Part of a small language model's weights: 12354 steps.
MLP neurons of a small language model. Each row is named by its layer, matrix (up: input weights) and neuron, and shows model dimensions 224-287. Each number is 128 + 24 x the weight over its row's rms, rounded and kept within 0 to 255.
A block is one neuron, or neurons of one layer that tend to fire together. After each block is what it responds to, as a language model described it from the Wikipedia text at the highest values.

L8.up304 [119 104  89 134 122 141  60 167 160 108  90 103 155 134 133 136  98 156 131 151 168 138 111 124 105 111 135 120 153 127 121  65 141  96 120 164 138 166 134 106 106  97 139 111 178 140 152 139 105  88  98 142 113 152 140 120 140  77 141 130  98 104 138 127]
L8.up352 [157 131 144 127 184 140  78 149 126 127 107 126 161 111 126 129 154 150 134 114 125 137 115 159 157  95 173 104 116 123 157 128 110 145 108 154 117 124 130 128 176 105 140 159 139  98 124 113  78  85 139 122 162 134 132 157 156 147 143 118 122 157 130 165]
L8.up416 [147 140 139 133 176 118 139 148 129 146 128 132 191 122  98 157 121 126 135 122 134 145 121  90  89 104 127 153  89 123 119 113 144 136 156 145 110 115 143  91 103 105  95 100 164 149 131 111  89 156 109 128 121 117 106 178 151 143 149 134 103 161 110 158]
L8.up537 [ 68  89 164 139 125 153 169 145 161 120 123 126 188 132 118  97 165  92 114 159 174 168 131 139 114 128 136 149 134 156 125 118 131 143 129 122 161 186 112 134 120 169 128  76 132  98 126 106 123  83 116 173 151 107 121 168 173 147 129 113 140 137 150 181]
L8.up660 [102 153 141 135  96 106 144 163  95 143 118 117  97 104 134 110 131 177 126 203 142 127 195  78 120 124 136 125 120 160 131 109 170 105 106 184 138 147 132 134  92 171 108 112 133 120 133 128 123 120 150 164 127 121 121 165 161 127 128 134 127 159 141 151]
L8.up740 [ 91 131 153 120 158 146 104 116  70 119 151 130 138 121 112 122 147 131 137 148 140  96 143 154 149 119 133 127 130 145 126 113 137 142 122 155 168 162 114 110 108 123 112 137 126 128 137 128 102 109 161 118 100 140 127 144 168 165 150 104 123 140 121 134]
L8.up924 [137 107 158 142 108  47 101 158 168 185 135 138 119  90 150 105 144 123 105 145 123 129 150 123 158 128 109 141 122 154 120 160 154 128 153 180 107 147 143 154  98 145 141 135 128 143 127  61  94 152 111 130 114 119 130 166 154 132 138 150 118 118 127 130]
L8.up1417 [112 147 131 134 134  93 156 152 133 125  55 150 167 120 132 117 118 135 127 130 156 159 143 119 109 139 113 155 123 162 155 126  91 124 104 121 151 112 124  98  75 145  93 148  98 134 105 143 106 102 146 124 145  87 146 154 125 167 103 122 103 151 134 111]
Copula before predicate complement. Linking words like was, is, are, became, as, by that end a subject phrase and introduce its identifying complement, e.g. "accomplishments was", "the reason is", "such as".

L3.up63 [135 167 118 102 120 116 112 116 161 183 146 121 112 127 137 141 112 114  99 183 119 101 153 129 125 166 150 150 118 103 139 105 114 134 159 129 139 125 121 110 154 161 113 197  95 108 114 127 119 176 155 139 119  88 176 122  95 107 136 110 148 167 133 113]
L3.up291 [114 128 181  96 130 121 128 136 127 138 174 160 143 135 126 125 139 108 134 131  86 140 134 148 172 161 119 142 137 133  83 109 126 110 152 105  74 122 161 113 138 107 124 107 141 145 103 148 125 129 164 133 107 116 105 121  93 136 136 134 120 165 152 115]
L3.up381 [109 169 159 161 103 150 160 138 158 120 174 171 111 143 140 145 123 132 144 141 109 138 150 132 127 161 161 105 159 153 145 135 168 165 163 188 108 132 153 109 157 137 146 166  93 120 119 136 145  95 114  77 158 108 126 147  98 113 124 135 107 157 119 142]
L3.up508 [145 100 128 120 101 134 111 130 114 173 158 119 121  87 110 108 157 124 124 159 104 154 138 122 120 110 149 104 104 179 141 121  80 133 151 121  98  69  85 146 143 138 110 161 111 125 138 120 122 140 139 163 114 125 142 146 119 115  96  64 120 107 123 114]
Modal and auxiliary verbs. Modals, auxiliaries and negation right after a subject that open a verb phrase, such as can, would, not, had, to, usually before be or have.

L21.up31 [116 101  85 164 134 150 130 123 120 110 143 119 156 126 129 171 116 131 163 123 110 127 153 170 152 213 117 174 123  78 138  88 160 174 119 186 114  97 122  91 101 132 117 153 155 154 137 127 150 121 133 134 153 107  89 135 148 164 122  91 122 132 124  90]
L21.up1011 [180 132 149 125 137 143 110 140 134 104 112 112 152 115 178 109 156 119 137 110 106 117 127 112 129 146 133 107 135  89 160  85 119 110 117  92 164 149 132 107  95 143 168 132 132 104  79 129 150 147 158  71 150 157 130 157 142 138 135 161 134 141 124  75]
Pre-verb to and modals. Infinitive to, modals (would, will, can, could, may) and not just before a coming bare verb, as in tend to, he would not, she could.

L21.up1084 [101 151 101 151 113 105 133 120 146  97 178 137 142 123 144 116 134 124 137  99 151 106  53 114 120 174 123 160 129 153 146  82  94 103 137 152 145 117 137  72 131 124 119 130 122  90 116 119 116 121 139  99 108 102 114 141 142 115 103 117 107 104 132 148]
L21.up1476 [157 116 160 155 117 106 138 128  99 108 159 155 131 119 164 120 134 119 114 123 128 114 119 103 146 150 149 132 131 160 118 118 112 135 109 166 118 154 149 138 100 144 128 123 183 107 126 121 142 119 109  97 119 110 131 150 169 140 130 109 105 128 121 150]
Word-start fragments, table pipes. Mostly the first piece of a word split into parts, like gr in great-grandson and grammar, or fl, br, Bl; also pipes in wiki table header rows, like No. | Title.

L21.up671 [158 106 119  91 137 129 129 183 118 133 144 137 130 153 102 130 134 116 169 127 112 120  93 117 104 127 128  84 181 114  79 148 118 147 196 119  91 136 103  77 136 141 131 135 102 100 141 113 114 157 143 147 112 122 172 131 102 155 106 135 110  92 137 118]
L21.up1163 [112  91 103 109 149  88 133 150 111 119 113 117 168 139 135 124 119 136 118 133 151 116 115  99 134 106  89 119 140 174  93 120  98 111  71 135 104  85  75 133  93 115 117  94 133 123 149 118 125 188 136 109 146 115 170 146 141 141 113 125 111 107 110 129]
Separators inside numbers. Separators or digit pieces in the middle of a number in statistics tables, such as the decimal point in 49.3, the dash in 2–1 scores, and pipes between stats.

L3.up590 [141 148 114  81 148 123 155 131 176 103 138  97 139 115 141 136 146 134 116 109 168 110 137 106  90 148 161 135 121 161 153 145  80 165 115 143 126 143 169 175 130 153  98 113 115 148 128 126 135 107 154 147 145 146 134 126 179 133 143 140 105 159 154 108]
L3.up651 [114 137 120 135 143 168  89 139 119 134 175 153 150 161 119  96 146 140 107 137 152 111 121 117 104 126  83 173 118 140 135 131 131 124  88 152 126 147 143 121 132 122 131 147 123  72 141 132 146 165 105 119  91 116 111 135 111 107 135 115 141 125 103 133]
L3.up688 [ 99 132 138  98 166 123 110 117 139  90  99 125 149 123 123 171 148 117 116 102 126 106 149 112 126 100 131 132  89  91 128 131  99 152  47 153  81 172 116  93 146 121 113 155 168 120 148 122 120 155 118  93  73 156 153 154 132  62 143 124 131  73 103 124]
L3.up753 [130  99 169  90 115 133 125 161 148 113 114 145 146 202 181 143 146 137 123 131  97 118 132 128 103 140 110 152 137 107 144 131 134 140 129 132 114 151 131 149 102 121 168 120 124 148  81 157 158 113 172 170  90 145 160 103  98 104 156 184 139 123 118 155]
Verb participle endings. Word-final pieces completing split verbs as -ing or -ed forms (wa-iting, vis-iting, sp-ending, rout-ed), plus whole participles like seen, designed, elected and prepositions between, from.

L3.up517 [121 162 142 125 117 148 119  95 136 174 132 136 140 113 134 113 103 167 114 131 111 164  91  82 121 139 131 124 133 115 108 140 121 155 106 165 128 120 151 116 169 107 159 122 145  98 129 155 152 134 143 113 101 135 177 113  72 103 136 113 167 132 126 158]
L3.up980 [117 154 129 161 120 142 132 151  96 172 135 112 162 109 125 108 134 150 125 139 138 120 138 125 116  82 129 143 147  90 145 158 130 127 135 136 124 108  95 103 107 143 108 108 121 138 146 154 133  92 122 149 120 132  93 153 108 142 136 114 122 148 139 149]
L3.up1083 [143 123 151 123 109 120 139 144 159 126 115 137 127 159 120 161 135 155 108 142 128  99 104 131 121 141 146 142 140  95 155  87 138 131 115 151 129 128 149 169 157  99  99 136 154 153 135 152 139 139 161 146 110 105 133 140 107 118  96 128 112 102 146 132]
L3.up1432 [175 109 133 179 156 128 120 187 124 122 146 147  87 142 121 171 102 110 102 112 144 116 114 104 105 104 133 132 116 115 155 116 134 118 159 135 147 126 134 150 101 125 152  94 149 128 143 122 130 140 112 149 140  86 138 144 106 118 125  96 123  92 150 122]
Mid-word fragments. Second or middle word-piece of a longer word split into several tokens, often names (O-ric-a, Ad-rian, F-ic-ovich) or prefixes like dis, pre, exp.

L21.up306 [149  94 163 140 120 140  79 145 119 118 106 126 185 124 197 121 149 123 124  92 108  70 115  90 136 186 112 127 117 121 142 158 147 124  83 124 105 136 143 137 137 174 134 142 185 120 115 151 122  83  95 134 123  97 124 162 110 166 171 135  73 130  88 119]
L21.up1251 [116 113 102 120 158 128  77 108 137 170 151 121 192 159  97 141 149  97  94  86 120 122 121 104 180 133 141 107 162 132  96  90 159 134 140 162 148 137 102 128 100 123 124 140 110 167 113 150 139 106 107 106 132 143  98 124 135 106 149 151 120  99 131 138]
Section heading closers. Closing equals-sign markers (==, ===) ending Wikipedia section headings like Results, History, Career, often after tables; also some mid-word fragments like fl, r.

L21.up333 [145 184 142 114 145 131  88 100 108 144 124 113 118 104 115 142 141 109 156 101 189  96 122 138  79  82 135 103 168 124 101 101 135 143 169 106 146 104 120  96 114 116 147 131 127 125 139  97  97 116 139 119 157  95 111 151 132 122  86 107 127 159 130 157]
L21.up1328 [ 88 119 112 149 110 132 147 136 111 109 131 126  76 136 121 144 123 141 125 133 151 132 133 151 136 138 120 194 148 146 127 144  84 129 118 125  94 117 114 104  95 160 107 102 128 108 127 137 135 158 127 136 137 154 125 136 101 133 128  82 135 145 127 141]
Plural subject heads. Plural noun endings and plural pronouns that act as a sentence's subject right before the verb, such as animals, units, they, who.

L8.up38 [130 139 130 113 154 104  80 138 152 147 136 146 144 174 116 148 141 119 121 120 132 178 130 109 112  95 104 148 114 118  96 112  79  93 162 121  99 104  90  86 120 137 126 131 139 146 110 110 144  98 159 105 101 142 106 126 134 137 154 146 143 131 116 109]
L8.up749 [121 146 118 174 142 109 116 114 103 153 101 109  84 132 150 102 158 129 156 110  99  88  88 107 122 112 132 139 107  90 148  96 121 117  99 119 117  75 159 126 154 174 166 142 131  96 112 124 114 137 108 147 130 128 114 126 137 145 135 118 102 159  94 155]
L8.up931 [ 93 126 173  96 147 131 124 123 162 172 123  97 163 158 118 102 159  96 112 124 171 134 137 137 120 147 155 133 120 156  97 165 106 149 103 162 161 103 113  82 118 127 122 121 103 149 141 123 134 154 191 133  99 111 166 193 151 131 117  89 109  80 105 162]
L8.up1016 [101  79 112 149  93 121 135 136 127 144 120 156 137 133 107  99  77  92 133 143 131 121 126  83 131 115 137  98 128 111 153  81 109 104  74 134 132 108 105 137 128 160  97 135 152  99 167 122  91 110 144 111 128 123 126 123 135 119 106 120 115 135 107 116]
L8.up1033 [ 66 118 105  88 137 178 110 137 135 143  79 112 175  89 101  87  98 122 117 104 118 103 128 170 166  92 113 136  98 125 121 106 114 115 138 151 143  85 130 111 103 162 145 149 151 127 122 108 142 146 166 147 155 120 167 105 142 124 112 103 126 110  89 151]
L8.up1115 [ 95  96 119 142 143 115 122 123 115 121 165  88 151 105 128 172 129  99 130 116 167 136 161 106 107 156 137 152  84 114  91  95 129 108  96 121 138 124 117 144 143 159 140 128 131 113 134 175 137 180 153 114 134 127 124 115 113 111 119 113 101  81  93 115]
L8.up1175 [141  93 147 133  92 141  87 144 137 147 146 147 158 122 118  98 128 112 128 135 167 137 115 135 201 123 142 160 125  86  84 144 151 116 131 114 154 165 134 150  99 136 118 117 115 128 144 159 144 120 137 113 158 128 151 137 157 138 169  98 137 111 123 130]
L8.up1333 [135 133 103 136 166 134 151  92 141 117 135 100 117 163 123 109 128 101 101 103 103 114  89 135 130 124 118 142 127 147  82 108 129 170 142 131 115 101 149 115 110 124 129 127 146 157 121 145 131 147 142 130 156 106 113 125 104 122 148 158 140 149  76 177]
Relative clause openers. Words opening a relative or modifying clause right after a noun phrase, such as that, which, who, or a pronoun ("the regions they cover").

L8.up221 [130 100  77 143 156 112 109 141 138 123  98 138 124 130  57 131 151 115  89 125 153 140  93 144 169 144 139 173 120 118  91 111 137 103 124 111 136  96 130 142 126  85 110 117 148  98 131 127 150 121 123 165 156 110 126 107 131 127 160 113 133 197 158 150]
L8.up448 [112 130 103 110 114 159 167 122 124 113  94 127  93 117  87 170 136 132 102 130 142 148 142 159 106 123 129 163 140 140  98  92 108 134 103 149 133 122 139 109 135 130 150 126  95 128 119 146 160 124 130 128 103 172 125 144 123 124 157 170 130 157 109 127]
L8.up594 [105 148  93 139 124 132 131 128 128  96 125 157 124  70  84 131 102 133  93 141 123 108 152 156 153  92 135 129 111 134 120 113 132 134 116 104 120 100 155 141 101 129 147 100 110 153 127 134 155 100 157 153 132 138 103 119 144  94 106 116 118 137 117 154]
L8.up984 [ 95 172 119 119 147 141 127 132 120 115 111 133 112 112 159 128 149  84 100  89 136 116  87 100 151 111 107 115 129 177 113 150 120 139 138 137 127 123 158 165 134 140 127  93 127 159 142 134 148 102 137 155  99 111 143 135 152 137 140 119  81 159 127 104]
L8.up1085 [145 152 123 129 166 118  93 168 139 110 104 134 119 103 147 130 164 105 126  94 135 100 128 127 130  74 112 122 103 135  91 138  96 135  93 119 148 138 141 146 142 138 138 174 118 113 103 147 127 134 140 115 118  92 139 126 129 160 112 125  90 100 139 165]
L8.up1231 [174 125 100 164 164 120 106 147 124 138 103 169 128 119 109 125 170 131 104 107 100  91 101 117 116 119  78 108  91 107 132  96 126  97 127  96 108 153 164 142  98 124 193 154 138 147 134 103 128 134 105 154 111 137 119 107 132 120  93 119 117 113 147 114]
L8.up1544 [166 160 131 162 128  87 112 138  86  96 118 143 113 110 138 113 143 145 145 145 115 114 101 140 139 120 138 102 125 123  97 109 126 122 112 108 116 129 190 128 128  48 116 116  97 128 115 143 120 113 108 106 148 143 130  90 107 107 115 130 124 111 160 155]
L8.up1559 [131 163 125 119 142 124 151 103 132 130 137 119 130 137 125 142 115 108  84 153 127 158 101 123 155 164 167 170 161 120 163 134 149 161 109  93 151 111 178 120 111 114 100  93  96 118 155 128 128 130 103 151 143 127 117 129 147 101 126 111  91 135 126 145]
Transitive verb completions. Final piece of a split transitive verb just before its object, as in encour-ages, en-able, ass-ures, also -ing forms after commas like earn-ing, call-ing.

L21.up648 [136  85 147 140 130 113 115 122  74 133 145  94 169 129 122 185 145 138 117  97 134 139 124 118 135 139 119 126 123 162 120 102 158  95 132 126 139 125 120 135 119 139  99 145 113 196 154 118 174 139 124 113 139 137 122 164 114 116 140 121 119  91 113 139]
L21.up1368 [110 124 128 137 138 115 116 147 147 150 105 123 178 133 102 112 128 101 151 136 136 100  83 133 165 107 175 155 125  97 112  86  90 115  95  88 105 119 172 129  70 108  93 180 141 124 105 136 126 144 142 113 133 157 162 194 104  98 125 128 130 124 115 140]
Verbs introducing that-clauses. Reporting and stance words just before a that- or to-clause, such as stating, announced, recalled, believe, decided, (appar)ent; also thousands commas in vote-count tables.

L3.up733 [174 107 151 122 118 159 152 138 139 154 151 112 149 117 137 135 113 168 127  84 143 172 102 125 165 135 126 144 189 112 134 135 132 119 116 129  95  60 124 128 115 165 107 128 160 125 101 117 149 107 146 116 140 129 122 123 122  62 113 149 101 118 145 111]
L3.up1300 [116 146 133  83 134 107 135 153 135 110 131 132 130 161 118  93 166 122 130 153 174 115 158  95 151 135 184 170 163 135 152 135 144 121 105 178 143 132  94 140  90 150 140  98 174 133 157 128 121 148 134 141 115 140 118 136 127 134 163 128 121 156 102 106]
L3.up1319 [150 156 118  90 166  62 114 192 135 111 138 138 114 134 102 110 150 151  93 171 156 101 129 117 160 124 137 141 162  97 146 140 133 145 133 132 188 134  99 123 122 129 178 147 127 142 100 141 123 156 105 113 120 187 146 160 151 149 115  72 160 146  98 145]
L3.up1420 [147 102 130  95 155 148 135  89 118 165 105 133 134 114 142 161 131 138 109 116  99 159 130 130 147 120 158 154 160  96 127 135 115 136 140 144 115  96 166 155  88 130  86 118 121 132 153 128 114 134 166 124 151 113 120 147 104  87 141 115 145 132 108 162]
Table cell separators. The pipe marking a column boundary in Wikipedia wiki-tables, mostly in header rows after the first cell, such as Pos |, Party |, Year |.

L8.up121 [119 157 177 115 152 145 131 136 127 104 100 109 137 139 142 129 126 142 132 153 157 133 111 151 128 122 158 193  81 129 136 103 115 142 171 168 164 113 118 151 130 138 122  86 174 128 171 132  86 131 117 125 139 203 182 110 113 128 105 147  96 106 133  99]
L8.up243 [170 120 120 150 195 141 124 148 152 136 111 141 134 116 145 121 137  56 111 120 118 155 117 139 143 112 139 162 145 128  88 117 117 138 131  70 140 149 143 110 152 120 115 143 111 148 154 135  89 173  86 152 126 193 145  99 110 123 134 128  85  90 139 119]
L8.up718 [ 64 136 134 133 157 115 162 125 122 147 167 135 133 127 130 135 162 113 142 107 101 148 111 125 162 139 131 131  95 158 112 110 144  80 128 161 163 166 137 114 142 131 133 183 122 122 173 167 125 131  73 145 134 159 114  92 108 151 113 114 101 102 156 135]
L8.up729 [119 141 158 114  86 106 127 100 136  99 130 129 120 145 134 120 136 114 158 163 158 118 120 123 131 135 121 139 114 134 131 110 140 127 146 125 173 132 131 144  83  87 125 119 114 118  98 121 159 129 121  99 159 108 159  99 120 161 126 144 115 145 138 101]
L8.up967 [134 131 134  89 148  93 137 202  85 124  93 112 127 105 149 110 129 155 101 118 144 134 126 191 120 113 134 137 118 101 155  96 119 118 129 124 123 160 116  97 156 118 130 105 140 114 163 111 140 143 117  97 127 155 102 126 134 103 130 108 111 165  78 120]
L8.up1008 [123 117 134 159 164 115 164 139 105  72 110 106 143  82 135 161 121 119 114 162 137  77 143 164 121 140 141 139  90 129 134 102 125 115 150 129  89 140 115 113 130 170 154 151 126 126 123 119 123 165  91 162 168 168 172 100 143 145 126 159 132 113 150 157]
L8.up1202 [150 137 109  84 134 123 143 101 126 156 105 147 132 108 167 161 149 118 113 109 131 106  96 108 119 108 117 169 123 141  90 125  98 127 131 110  75 145 144 127 132 121 168  95 136 116 158 132 139  92 119 157  96 131 147 123 138 142 175 130  77 141 189 155]
L8.up1576 [135 119 119 150 142 111 124 167 107  74 123 114  58 133 126 140 176 115 133 120 145 165 126 173 138  94 118 147 142 133 118 127  83 210 120 149 148 156  98 140 135 108 125 102 162 114 155 121 111 109 106 172 146 135 142 124 139 102 150 118  91 157 143 122]
Mid-word pieces, table delimiters. Word-internal fragments continuing a split word (Sé-r-gio, Runner-U-p, ug-ly, Event-ually, daughter-in-law), plus pipes or brackets after numbers in statistics tables.

L8.up49 [125 163 137 134 125  89 130 153 129 148 120 129 138 104  90  97 148 161 116 181 162  84 144 132 122 111 138 150 126 186 109 156 132 105 151 134 109  65 147 121 154 127 112  93  96  98 107 138  91  95 133  88 100 162 137 140 115 101 126 104 131  95  96 119]
L8.up229 [166 135 151  99 114 131 111 139 135 140 128 131 129 146  94 114 121 101  88 128 155 111 165 121 144 111 105 149 126 162 104 120 113 110 106 144 137 132 159 120 141 115 154 158  85 123  99  64 136 159  92 158 123 105 142 140 118 153 113 112  87 116  98 109]
L8.up265 [133 138 132  96 103 110  93 124 128 116 142 112 130  70 109 142 123 138 139 184 137 119 149 115 148  99 144 158 120 166 130 129 149 121 123 125 123  87 174 160 145 134 151 167  97 143 108 136 110  94 116 150 169 136 155  97  99 117 131 142 102 128 113 120]
L8.up323 [147 103 148 137 149 134  90 130 129  85 124 147 118 146 107 109 157 131 133 150 146 101 132 173 139 134  93 129 141 129 132 140 155 126 121 106 108 110 101 124 152 150 119 104  76 159 141 115 163 146 139 123 149 150 135 160 155 122 128 112 133  92 127 165]
L8.up691 [103 143 118 125 134 145 123 131  84 137 151  66 118 120 110 157 116 124 105 132 115 104 166 105 134 142 106 120 104 129 139 113 131 103 113 127 174 154 146 161 148 101 155  74  93 127 122 120 126 141  96 136 151 151 127 127 129 144  97 110  77 114 159 133]
L8.up1123 [149 150 171 138 171 137 137 134 130 156 163 112 127 116 144 106 142 145 149 152 116 135 162 113  80 108 147 168 120 139 117 106 145 137 127 140 163 130 154 131 105 120 106 141  94 128 138 198  94  97  83 168 134 140  87  89  89 130 165  85 128  94 107 122]
L8.up1409 [141 134 165 128 129 141  80 162 124  92  89 118  97 121 105  96 128 121 175 143 125 135 137 132 141 108 141 136  96 102 152  81 116 118 119 139 135 132 135 164 155 137 111 125 139 144 126 119 131 119 146 138 161 143 119 144 138 115 129 114 122 103 112 134]
L8.up1586 [121 160 165 189  82 150 144 118 126 152 139  98  98 110 161 128 140 132 123 156 106 115  85 120  98 109 153 115 145 136 128 103  89 124 130 125 146 154 148 100 149 142 126 153 119 112 109 123 127 105 106 104 114 118 106  94 144 109 130 121  98  97 120 133]
Word continuations and table pipes. Mid-word pieces right after a word's first letter or syllable, such as E+lement, L+ook, E+qu; also pipes after table header cells like Pld, Site, Region.

L3.up155 [155 124 118 115 106 152 120  82  88 157  91  92 144  94 126 131  85  87 111 158 130 115 112 147 128 150 100 182  78 177 132 141 116 114 161 103 113 137 157 112 118 138 171 137 143 149 160 128 156 118 133 144 156 117 146 172 134 106 133 148 127 143 178 146]
L3.up417 [105 128 143 111 149 149 154 116 112 192 119 122 133 166 126 148 139 119 123 152 114 109 129 145 103 146 132 110 110  91  92 154 131  78 128  52 155 125 109 105 145 160 160  91 109 124  88 128 160 157 166 110 131 145 144 173 136 127 117 115 124 176 162 104]
L3.up840 [ 89 126  80 101 134 141 129 109 116 127 109 131 123 125 124  91 144 135 103 156 133 117 162 118 135 132 129 135 158  91 118 159 111  98  91  78 100  95 145  85 137 126  92  99 124 137 147 122 156 133 153 134 144 121 176 169 136  94 155 136 163 153 165 102]
L3.up1594 [118  94 113 106 167 119 110  93 129 170 138 135 115 123 146 161 111 109 151 117 157 139 181  93  84 110 141 121 147 158 118 109 129 146 106 135 121 105 113 148 121 154 175 158 126 119 131 125 126 135 157 134 156 140 119 134 139 131 128 127 134 137 160 143]
Joining hyphens and slashes. Hyphens, slashes and dashes joining two parts of a compound, name or range, as in runners-up, 2022-23, MGM/UA, PSLV-XL.

L21.up251 [106 113 143 150 133 116 163 102 142 113 132 124  92 137 158  62 164 125 100 165 134 147 114 132 107 138 111 183 104  98 136 120 146 142 134 197 120 130 133 178  62 128 149 151 119 137 144 176 111 151  96 110 116 111 143 160 110 156  92  77 160 124 141 149]
L21.up1501 [104 159 130  99 131 170  77 133 153 112 117  94 129 159 147 117 112  83  92 141 113 124 125 142 139 141 176 113 135 157 146  70 139  90 139 106 118 124 124 127 135  94 114 112 178 125  74 128 145 145 142 139 205  99 136 147 127  96 118 116 154 116 117  99]
Score separator dashes. En dashes and separators between numbers in sports score tables (2–0, 1–4); weaker on mid-word pieces in prose (enig-m-atic, Ty-p-ically).

L8.up37 [133  66 160 130 146 155 156 151 104  92  97 138 133 124 125 111 152 130 141 122 160 132 110 134 149 140 101 129  97 129 117 141 132 153  54 118  88 121  97 136 112 120 122 113 142 192 153 114 157 119 138 169 103 128 125  95 185 119 101 145  65  98 145 113]
L8.up102 [137 132 127 144 110  85 121 173  97 133 126  96 140 157 147 156  85 151 126  99 155 109  92  98 117 149 162 189 107 136 139 109 114  86  86 126 147 118 133 129 168  94 103 122 128 106 136  99 144 139 128 132 137 102 128 128 106 112  81 168  80 155 161  96]
L8.up385 [134 152 187 128 114 122  98 132 130 122  85 165 103 113 122 122 180 137 136 133 131 123 120 140  95 131 143 158 100 121 128 117 120 140  58 155 130 140 143 118 154 111 144 149 154 121 121  99 110 179  90 134 131 132 124 153  87 129 106 141 101 169 108 111]
L8.up532 [146 124 156 119 137  95 126 120 101 172 119  79 115 137 126 142 150 127  94 110 166 151 129 134 130 165 129 150 107 110 118 128 107 129 129 143 131 122 155 139 119 135 116 168  93 135 137 127 107 143 134 131 126 135 121  94 112  98 142 135 131 119 161  74]
L8.up1030 [122 135 125 176 121 123 149 141 138  98 132 170 138 137 127 123 141 189 165 164 169 121 167 118 105 143 165 132 110 156  98 106 138 136  90 138 128 171 160 126 136  92 104 163 115 149 133 143 112 106 145 121 105 124 139 143 144 121 126 121 149 168 165 119]
L8.up1145 [151 111 179 129 130 100 149 145  89 140 138 169 120 134 131 125 141 126 130 126 113 121 118 118 134 125 118 167  95 142 130  89 162 111  87 150 132 117 124 184 151  93  76 108 168 162 139 127  85 146 128 179  89 125 132 171 123 159 134 138 154 198 126 120]
L8.up1314 [144 126 111 116 131 108 109 122 125 126  92 146  97 144 132 103 128 154 126 136  88  70 153 128 141 119  98 150 127 135 139 146 113 134 200 188  96 109 171 121 138 128 148 161 135 119 119  90 143  94 154 175 173  91  98 109  81 119  86 119 143 117 130 152]
L8.up1324 [106 104 155 134  96 114 104 119 135 132 113 153 147 100 116 102 150 110 140  99  90 132 127 160 133 133 131  98 154 106 126  93 130 111 134 165 118 115 118 168  93 128  97 124 124 173 146 116 113 152 161 150 141 121 133 123 142 123 174 132 151 113 110 157]
Verb-governed "to" and prepositions. Function words completing a fixed construction with the preceding verb or phrase, mostly infinitival "to" (pretends to, manages to) and "order" in "in order to", also governed prepositions (relied on, interest in).

L8.up87 [108 145 153 177 129 127 156 152 111 146  87 110  93 128  83 105 142 154 168  97 120 136 111 112 139 126 104 164 107 130 108 117 161 147 125 152 110 134 134 140 129  64 143 154 106 103 160 110 123 101  77 151 136 126 104 141  70 107 123 119 110 135 124 110]
L8.up219 [139 129 146 149 103 145  85  80 136 146  88 126 154 151 143 126 135 107 114 136 135  92 129 177 111  93  87 140 127 110 130  93  94 123 154 137 127 118 152 136 166  89 145 153 117 121 118 164  86  94  86  83 135 141 131 131 147 161 136 118 142 141 135 164]
L8.up436 [106 100 158 145  93 156 117 153 132 129 130 170 115 139 146 173 119 130 107 176 176 126  89 191 132 142 121 153 140  99 139 133 148 141 144 144 137  92 161  68 118  89 141 115 129 144 121 103  89 114 161 112 117 132 131 119 135  96 157 114 150 139 139  82]
L8.up1010 [ 94  96 118 122 134 167  95 140  92 143  99 142 126 100  90 109 145 112 108 122  87 141 155 134 156  99 150 139 164 119 146 138  94 144 125 130 108 107 153  93 131 146 148 126 107 136 163 164 169 117 110 106 121 105 122 165 142 125 132 143 155 104 154 147]
L8.up1083 [150 146 110 137 126 101  93 116  79 129 124 188 120 139 112 106 134 126 125 179 207 120 141 134 137 130 155 143 154 122 125 140 154 120 123 162  83  96 119 102 153 107 105 113  90 119 135 129 122 111  99 114 116 123 141 109  91 131 103 115 137 141  85  73]
L8.up1134 [110 122 121 116 130 124 122 136 107  99 127 154 107 101 104 136 105 114 158 132 149 131 108 108  93 103 170 152 151  98 153 131 115 152  76 122 153 183 142 118 116 121 142 142 115 132 133 122 111 140 105 166 125  59 114 149 126 181 158 140 166 153 106 155]
L8.up1325 [ 79 132 145 185 124  94  98 128 103 140 110  97 103 145  88 123 154 169  99 137 143 102 131 154  87 116 111 107 143 161 113 141  89 137 127 109 113  82 168 122 146 130  97 134 105 153 134 136  95 119 121 150  97 117  80 165 161 152 101 120  78 154 128 151]
L8.up1519 [116 124 150 159  92 170 132 118 122  94 105 107 159 159  77 108 113 116  93 150 115 124 120 148 140 104 110 133 103 125 161 114 115 122 121 153 124 118 144 125 101  83 126 152  84 121 115 125 174 144 132 127 146 107  79 166  82 132 154 114 119 125 109 120]
Word piece after initial letter. Second word-piece of a word split after a short opening piece, usually a lone vowel "a"/"A", as in a|ug|mented, a|st|hma, A|c|ademic.

L3.up510 [110 127 134 121 142 151 111 122 147 162 136 133 108 166 117  96 155 150  81 105 137 151 114 106 140 112 157 125 178 135 140 142 158 180  83 171 106 179 117 106 152 131 142 161 114  96 166 138 117 149 176 103 126 130 163 100 145 152 138  82 158 150  86 149]
L3.up552 [146 119 153 135 126 131 133 127 121 144  97 157 127 132 106 133 150 139 137 158 163  89 123 112 141 167 174 132 124 150 114 125  99 120  87 115  83 123 102  82 133 151 120 133  92 138 135 162 142 159 137 120 170 127 142  85 160 119 118  97 131 135 149 154]
L3.up736 [118 110 140 169  99 122 152  79 137 168 172 151 158 136 117 114 127 156 106 127 132 152 120 110 127 119 120 159 161 118 127 145 130 106 126 131 136 124 172  92 131 116 108 120 121 118 127 121  96 164 135 123 149 144 147 108 129 139 163 127 141 146 131 107]
L3.up1145 [ 74 116 126 113  83 123 135 121 129 146 117 121 127 167  79 126 112  85 143 192 130 149 179 112 114  84  90 111 138 161 116 131 130 123 119 131  85 133 117 148 151 135 156 134 109 145 138 161 144 144 113 102 107 100 145 108 173 137 132 148 145 130 134 153]
Word-start fragments, example introducers. Opening pieces of words split into several tokens, such as writ(ings), ed(ited), Christ(ina), le(agues), plus like, called, including before examples.

L3.up170 [106 180 125 113 200 121  97 111 115 145 130 134  93 128 124 104 109 142 110 118  94  80 112 143 165  92 148 134 105 110 118 144 108 135 128 130 147 110 154 152  91 142 199 127 136 107 130 137 140 118 165 139 176 135 133  83 117 111 149 130  94 148 131 168]
L3.up605 [ 92 115 158 164 123 182 125 112 160  88 116 160  88 147 157 115  89 123 144 126 117 162 100 175 110  65 136 161 147 123 160 108 136 123 185  99 136 119 149  82 148 131 145 117 161 102 112 160 168 113 133 127 170 139 159  81 113 129 158 147 111  88  96 138]
L3.up1154 [114 126  99 144 147 135 137 124 136 135 160 152 127 101  73 110 122 109 141 103 125 165 122 139 103  71  87 138 114 136  95 131 101 148 135 109 130 163 136 166 142 130 101 123 128 169  88 136 127 121 135 143 137 121 191 146 162 149 144 112 133  75 126 112]
L3.up1374 [ 85 135 113 139 115 142 202 113 117 179 136 125 131 119 145  68  82 103 160 111 136 143 118 131 166 130  86 131 111 100 146 108  94 134 114 169 114 108 137 100  97 172 103 111 134 126 117 134 143 153 154 140 147 185 119 117 153 157 134  92 118 169  61 165]
Subject personal pronouns. Third-person subject pronouns (he, it, she, they) that open a clause after a comma, period or that, usually before was/is.